From a checkpoint of a small transformer trained on Wikipedia.
Architecture: rotary positions, normalized queries and keys.
Training: a variant of Adam for these matrices, 762M tokens, 5817 steps.
MLP neurons of a small language model. Each row is named by its layer, matrix (gate and up: input weights) and neuron, and shows model dimensions 128-255. Each number is 500 + 40 x the weight over its row's rms, rounded and kept within 0 to 999. Numbers have three digits each. A neuron's up and down rows have the sign that makes its largest values positive.
A block is one neuron, or neurons of one layer that tend to fire together. Before each block is what it responds to, as a language model described it from the Wikipedia text at the highest values.

Responds to: Biography birth parenthesis
L9.gate86:491432597522458522511552501526502566505507487481398512509562511537512453491611505429442495480503467459479534504539515439470509465507559515555484485496451472492459464445527543544531501454430517494526491571456490473604517590494558490517486515459519515498500507441488440493498526540512411502427489517495446543505502521476456507511589532479545554485580527503507499469506525538520459510483
L9.up86:505494538461545509555500531481506568462457573423495519527482570463490519533623483460479561471546483515470503419483507509501517554557544480458500487515504484404492488516560519500504503451487463433509560514479500474460488447480420518500461612558523516486480557546509543546495500548560517588551536471528532497443469462469486532528519511468491528566427505498520527418475478468562532541419
L9.gate123:493511389464469485466533542479509508484503440482528530470489532505460505531474523458431554535495556496470491528501402530485492629496546471537466554528522438549437512457493577467523495505449502539560501473496480504523497428561489476479484503489578526485527501488481501499449535552545557380477529453488495558537472576530527572526510468521513509461526500535477456576460455508502479568473
L9.up123:496465532571519532426524497567579523505522471372480554498450518479444578495543558460490468528499479568486548449539512531555502529561540522491514438507455492492503533473512490439456447535467444504560565515453478498519500495501488487606599543518474446535524538479544492509439414502430565525557482481552531516496452555477483553498580485470568539498458454531508455499485528475533596545504
L9.gate333:478526491562555485540505514505484578455456483502406574524516450471539522557537555533469519502522477442537486429502479491539501558522526560424503520516436445511513502541495518491509533542446481470495550571461445485506503458563421510503559519461506536518528504509497531531467573525482516463443455576553499498499476492454460549556527482582486483474455490508497517491615447504548353484413
L9.up333:508431465520565473510491563531475505425489486484501556510498497516518471559516507527470484453560463474507458543459504566493534560472535518481472531498507483525546499516433516488546539557468556466483518525547493517545564520510543473509556470566488498523527530528590488545519521537520530494461541569563575525498424524536503593456511473557416506466484544542490539529435558533497474545571
L9.gate412:480457520489504503586543468461497495500489498470480451518507469468527497466548531510528526444499444469565454470481455513537453547546563464524505458517516577460514486525506514520567479503520452473445476517491482486505488466532495513496451513474486543509568510531457531490509591389494515525610494503447503431388486531458458439517531545441490521511470490532439521505571473476500444435522
L9.up412:493537448593545473435489530460515432441494439594453500471481560511426441510490509480527534488483559488558552549561568567482626512493459504463522450430580547475570465503474491392524570458492498526429484493464456469525504522485424554420500524496495341546466529578517482494450501521511516552490480459527469445491495511501493552519531497475484511480535520572446538525535457468542542445530
L9.gate463:482468476562489525548520502566454392515464508464418493493510502543482535441507522457538493506513503453537554492532473502458531618471437511514433475514473481511464522501494514500515561513510428509492559493543482559505534472494472514484453569536511499497458503491536490568396460529497529482493500476519533481486432452558416511547555513517599456511523495465436542487496445453506598453515
L9.up463:444511450539479468537532478503518516542438461439513504540522526455463526420533441464487494515438464428479454552551485455485514431545539480531514484519551471453505471479505543502535482523448514449497527441532446552415485459513486531500576489483555499416481449531532525539484450458476544516560550619556554492459420500511566493514520492499558436486462567503462487568451407488437530491450
L9.gate570:547449457528524486507509434565599467476494512470466501460443506489477484504531430494577508502426527499499510506457482506523555558499547461441473526511408565507448518546457435515500454565422468476572516481615523540490497456490488485512515526495492551517472447545504447499544477458460572606507502580431471511506469486481519490550530449522551477489492472475529534425497508467500473454481
L9.up570:524465457517523464501454444507411480576520511525456534542477526495492444512500515496524515462557525505517448545471409418480500519609461472555480541510464545578523518512544461665564567494519511466459426507531444514499522414528494464525439536503504535571547499464451550533566507530430495493515496456496584459426498461527546450512503551458474525499505531527511501512518491500482535525544
L9.gate594:509446553472472526433505513530485573490506488477453466496493521568492459505507545480442539522521441433515550548505411517514533519492529579570453532464506488392522504513436493528510526520482446404422462517520406491496514510415509460549546528478426464556515550520498452528483536487420491515462535442532546511568495473485534553514516472477531481486496475540501541515461516474527539485416
L9.up594:487564472555546553555534462538538455469447456502513497524420518465504506509525478535459475492548470430493523416512439462471455493443465516492533480456470450531523484493539467449536482489509501490511506471560433496558474419521545498554465439489509587502497526554466522501523550590462557578569513491511524470520493503493500521513476524593469504521452539465499483565440506509472513554435
L9.gate648:441493439509543510469492506533463506567511424479505514519489401483461463439492518530509472464512496467446521516427427494521488506490506505504493423484503550529495535555562460513532468512450456454466507498468510504537541468523444430460520489514425547568522532417534551475484520478453595503458462583458527457481449468492498565508608426509536538492465467402521527520542480517529493538493
L9.up648:493468447506491449452572467509531496499511474513501448470461501394552554489553573509453498463563436485513525531496480436541526501488461570552464540541468505500513520537628508496528461446580421501487548465453589509500445493524525467532537492491462507492397515509473518448514484509550554505452516477570534451460494492427459507504489432467528517488514515466477473496499576478605522542477

Responds to: Numeric range dashes
L9.gate197:523490417600506490483503528500514531537589497481495466515508516483565444568494408392429469485466433452528487424530473491559513514429524415496428501544471497471496456515447501507505527546506496511523485481508462454520535478459448418502464500502468546597479448545545511494540504506464496548516425439517548578465453483432513529495475503459593491508470581506509473483482530453469486506584
L9.up197:516533482508496485546624465472540538490453494510517428520485535503491456551473533468566487487561444510438469478479425504513480569452546493509563463494455600526535493526509570444533508548500524436505570516547503506457500506476482444495570492501408524537478450512490542477550458487509495510532473510520491491441531556480554528477526505468555422546514488491507442511525510488454522446599
L9.gate228:517522530501492452527426444561415508494527496402494526544488522590532452431540472480450481537465493432471463498455438463526455512480564500456481518528547588455502551512483472477433502471482481491494498464514495478462451510522478465477437455502451470559466508519541516484482474503584513504478508474518553544544547527500573488406463466468474427452423531575457600519531530406519508525490
L9.up228:486474506438455466502442456511522528374441453547451539482536517533529532530463477568513486422501588493529520530520485504545469492497447502543516515456509440467455490521495473516559510510504531468507522498501552475576514501491394465517477514436560447523525543543447447481496517519462557524550433556542527445475450477567502491441577462446484501443458497494509476440556389480524539494521
L9.gate316:541508501517503441536527530382486448499520538478530496567523439504467499492511477452464546562445479526553505492560517582498448572474527514432524496546454492529538614431503496482473478482474455395489490466546540457463448469577508496474522491443471545504553504495521496453493509528448505489507517459492572464508496499563460543493419450538519554471516521543505566545450478535490519521537
L9.up316:476493504544510496433521555500501509469426480459544542569446553428508524479582446519525502538461577453537545484506553440605563518516538519487505490529537514378532537517486427489445463480568604544502531485430460541532560469528518507466453476521498442530485429473503497466545510548477567562491413466463472484515534484545563543436519575471553419490485484405522495475497477512546485474483
L9.gate374:519590558542472513533387450463533506508595497455457563578529515469515538494522506554473480485535553508502435513540542577538576448572512473515492458527490546535531462554485452505532531452460495499515459490500524472502467429526451469515494524457538494512544466451459480457504526540552527471470490559507505466570506539492544530448443471451485482437415530477470460449500465474496526467481
L9.up374:487455520508476513503503474462577584450537431549463534494493469507537503463460464461479460490451477456494444516491446480492577519515486584510516564500476494538465490473416462435490476455526533532487521458513497568575507439473512401563510478512550505547566519521527503485473575435502534498473496460467561456472451457561518477463517494423478529469510483514480517490413439474535480561490
L9.gate446:493457510453454467521463465548526464495522542592438535416522536541508442514475480540468444540499506567529612479551500522546558500496529514455490458422536524445485480536513458513469451480502347559485520492502451463518530517488478486481523468468485570448553477474501481524496549535468545515527556544580467487466494501449541503525512470456501537475507478491496524505512461527529520444548
L9.up446:473517446474527426457448477446478556510512488560436470489457420489529566496541522442439479538484464463472547518540460585479433450475583455519465464484493581442574468467564554458471528443521498509507485525445437421429526497508508497512547473501531472528506501437557531494519543440557527501572602465510528475496476559542472482522499468503521529485537509479495513522546460487475481461501
L9.gate501:497489539506493471474466516518540588494416505503470467568483544501568421455517468487512480497547439480506543472484479462529501555491514517529436488511483502494513544549456501466549478541471485474557576552482490488505522509478529481488540509465499552471529450543544543534521484395405468542481445488457491508530519482451470570509494481552488560480470496473475430516500484594477453473527
L9.up501:514471439451496509488444583449485483479523526523488535464495527520518483533485538504500518579467533488460476435423526541556486507479526532527482460500498501515437502526490456511443461500480518520545484525514492528517545480461455563491528538448514597513477476473456511583512432508471523501439507517494552528429501501470567493495492507444564471450458495565552496527493483486513505489544
L9.gate605:516469515440464526553499505506490460502489557417459516577478507468553512432422463523499534504562485523544443480507506525462548460508512551601445519530497552430501585526510424519495511516473495610470560539487410486542555472483451450465446482492465435532489513492469481508497466417570494537440429514522530490527540525477455470477513484492495484450455525485518491555454525512566498467482
L9.up605:453499495455440471515474488483497466514494431519552377512430493554536537487517392516487578497514514526522547484480498470483532537508544560480467485493515518464547510458501572544479538488460517546466462525488529436482463500452473488438536502555544463459532549523518486556467478469503568473446492500485550490466527508425477480551463533508463482505458479500458511447558441501565412505465
L9.gate655:460547473514507529620466503554549484563510466593495508534569536469515439494545476529481558465577476463475527506491415521472515497519513510542472532533473577506567533542499559535475507570516548469532526465410471483471557442533426505534563567452471500469535459470483502507496531514418473493512473486570519459514581585451485532496545519448536456555421470465579504420465408477527463476467
L9.up655:469533498562576492477468474489530516526464552493545521559565536445526473447478514513541530512544495548476451534505511502543469469489522410543486471517523565464475479434492488509438473502513537523410496455493498490522412454545460450547522521490499520527494454511547459473525492631506533474461486494525572487531526466473452489502436500558484493525427462517447554554480471402470530483531

Responds to: Apostrophes and closing quotes
L6.gate106:496416609404435515503448474493482469500367527587374507448562505549486536472462480511445527501474511514583543441450467530506426495471505508514452452484496501535514533474517498477493544575446436477570407450509573530491529516478466548455492500518505505450494482410513498469463470446548528591439461479526504494530537536502504494574531484487447580456471552486546490471557513442540442463479
L6.up106:571429539486531464561506511493456524453465509475510467544539500514464543443487504482471515433460561499423540503435487414477510516490525579541521417383447504486560458551458483498539578432481514493583504524512536529528475495535487541503548527504564537485465436525511495467467428488542485494449473523559501548509489441462562492479463493464502493543481553543517462446467524546441388468487
L6.gate334:473523427490561513543507481478452552515458554500510485477452524506549514481542524477477514572466521529499556438468482497518492509486469575547423489474497546437439523440475491499463437573493553443529470424519536538522516435537488566552494493505477479482548469550517537509482535520476534528514539457425522558477536436514464550455553491575524418475426518502517489577560567446506473542493
L6.up334:490465549519532443494511493465450490482482487448483440619485451482534528458494462498512476494494504499552527534447450516563436564535435486542482444502450473517468509520486565565486512535518522446579472531429428496501448443440508536469564443495509524496498541512562419433526519447600494428426479452452516435486473407419535559535524516503471489455479523472525507508491474590509430466500
L6.gate418:482526532532484579545552509524528559543568478467515532492506441578587458543428499483496500454544463494490447393470478517517500496524413453529412463490464487503420532494452478446498468538543587534487477507442438513546513521482446468516549511454496387557557463489538528509471509418473524548482443527549564575529523485497586506478506500523515541502480462565498501512460533498491540540447
L6.up418:502538616469495449478485503469459532526475492522446428416534485572474495422492462502448474524518508440544502493558491505515472486472475468516478456450471459501540532436522417532493534567490502568401476554463543546533440573470533483488489567498492516538486477460503499422480482481544493585524465521552456522497547472562456476464533524470469469499452509515507506505505511482536499498552
L6.gate531:548504511524505461491426433517564499542509515417417517535570453501477522424435465522439557533479502520508547483509503503471502490572532482510503541530415592463461564476516541483502545493511522536489453492501489547589498492495506450505523475502512453476539541478471490510501519475499506438505415473506475484481468451547441525483554502508571524484481543501526475448500500575472471455477
L6.up531:563526530485466514527498549428507585483501509492534466468491541565447479462557532450553473533446496580554490448457523509473558479557597445557501529520425460469451437495485437526531496486451541481520443457512538437485530611390523527480535491558507452406504446496555460505515445529481409505450473480536513505465511470487488587473486494470478421507474544483425502533421520459526521496542

Responds to: Subject end before verb
L8.gate95:562470539575445467531533552454485524493405487496485501532444514534516410476534460540551529463502564511541446543505537550538519514439538422486497491482525587467535519498492459496453537529508491530459431513529435479458440559504506570419505481469463523508481514512477440525491425545458499492528461463478462527457490567478458443528542506496467524499406524471549483492540475427473576514475
L8.up95:466551559529463541501554456503525519527553500542499466453570478475551548570562453484496519537481538447541403530518519548495474504489506507544484469454476510483462573554574556541401469558464532510418482553528519450508518494480458515441527497441486504542479477532451464528578516508499585457539471528522526476495521541526479415498471493456428526474467529505545535514517457492459502440517
L8.gate536:490554532532478507527464471481517515471521597578456484437441442580530431538496439430498419506568459514546466491493438483391479615493472543532456506436490506491517540524534491477475492586481509479509469503566510479619497507434523505508506487498560452511556476518464464501422556532478494490448459467492504482537550568496569523521485498480503540475499601484574467495493457553522448445501
L8.up536:552501532519472472509514540509479505421500558504512525488509450492541489504521462503468522436512520500544498456419580399504526479505558417557458497537479488489494448406521493471565483516459512507492491478551522469531545448491576490427440494440498521581501501497464496520511565509458490429487564414545478442489563517488453475522454510420520499552485470518494502508458488549486526542522

Responds to: First-name endings
L8.gate5:555566522484521506530509517478536479561500475498489515588538558506470464484501494485467529507499531571487540468494494533514540531582559440453485518562516494508499505444491532419476506442476495501517531516542518498420469526481475438520411401515458451592422439460478562543530528401493540492525468540475467533511460540564493497506512458547460485489528508536459494483497472446584545474536
L8.up5:491577597399504523531451540516506490477411494539459478468469536459502510431548470542570482549434485491536501545495526476491549496523525482484511461574576506480522513458619513515492522544432537575519457497451454486415474479547483519528530462505457470549538512437579469478553459540511494496514559514506512543439481502628546479520490509476507558477478482466439490444551495549531451552461
L8.gate647:532426484507543544525591558520497561482555494490453504560503499553491488474520522461410530495430560489463547434495487547467559456552574425515487486465429558464465483503480513454511460458465543484529513535513563478533487429530451473486556472533445458518482550510517532480572498452499468507507408492476553533543461456486506447511541472443506505498487498520511503472580421494514451476495
L8.up647:487488499547425545476507503582492451526497476442521482451498491494492488495543579475519506509513568492494468500476405488489524518475420546436480504553514518479481480429528477559466510510528471466472494520520528488490468433496562584529414449487525554586513440472531463569477567430501490491522538479478513551524442453543512458566511506488543466459539465538488517509492474529470516448566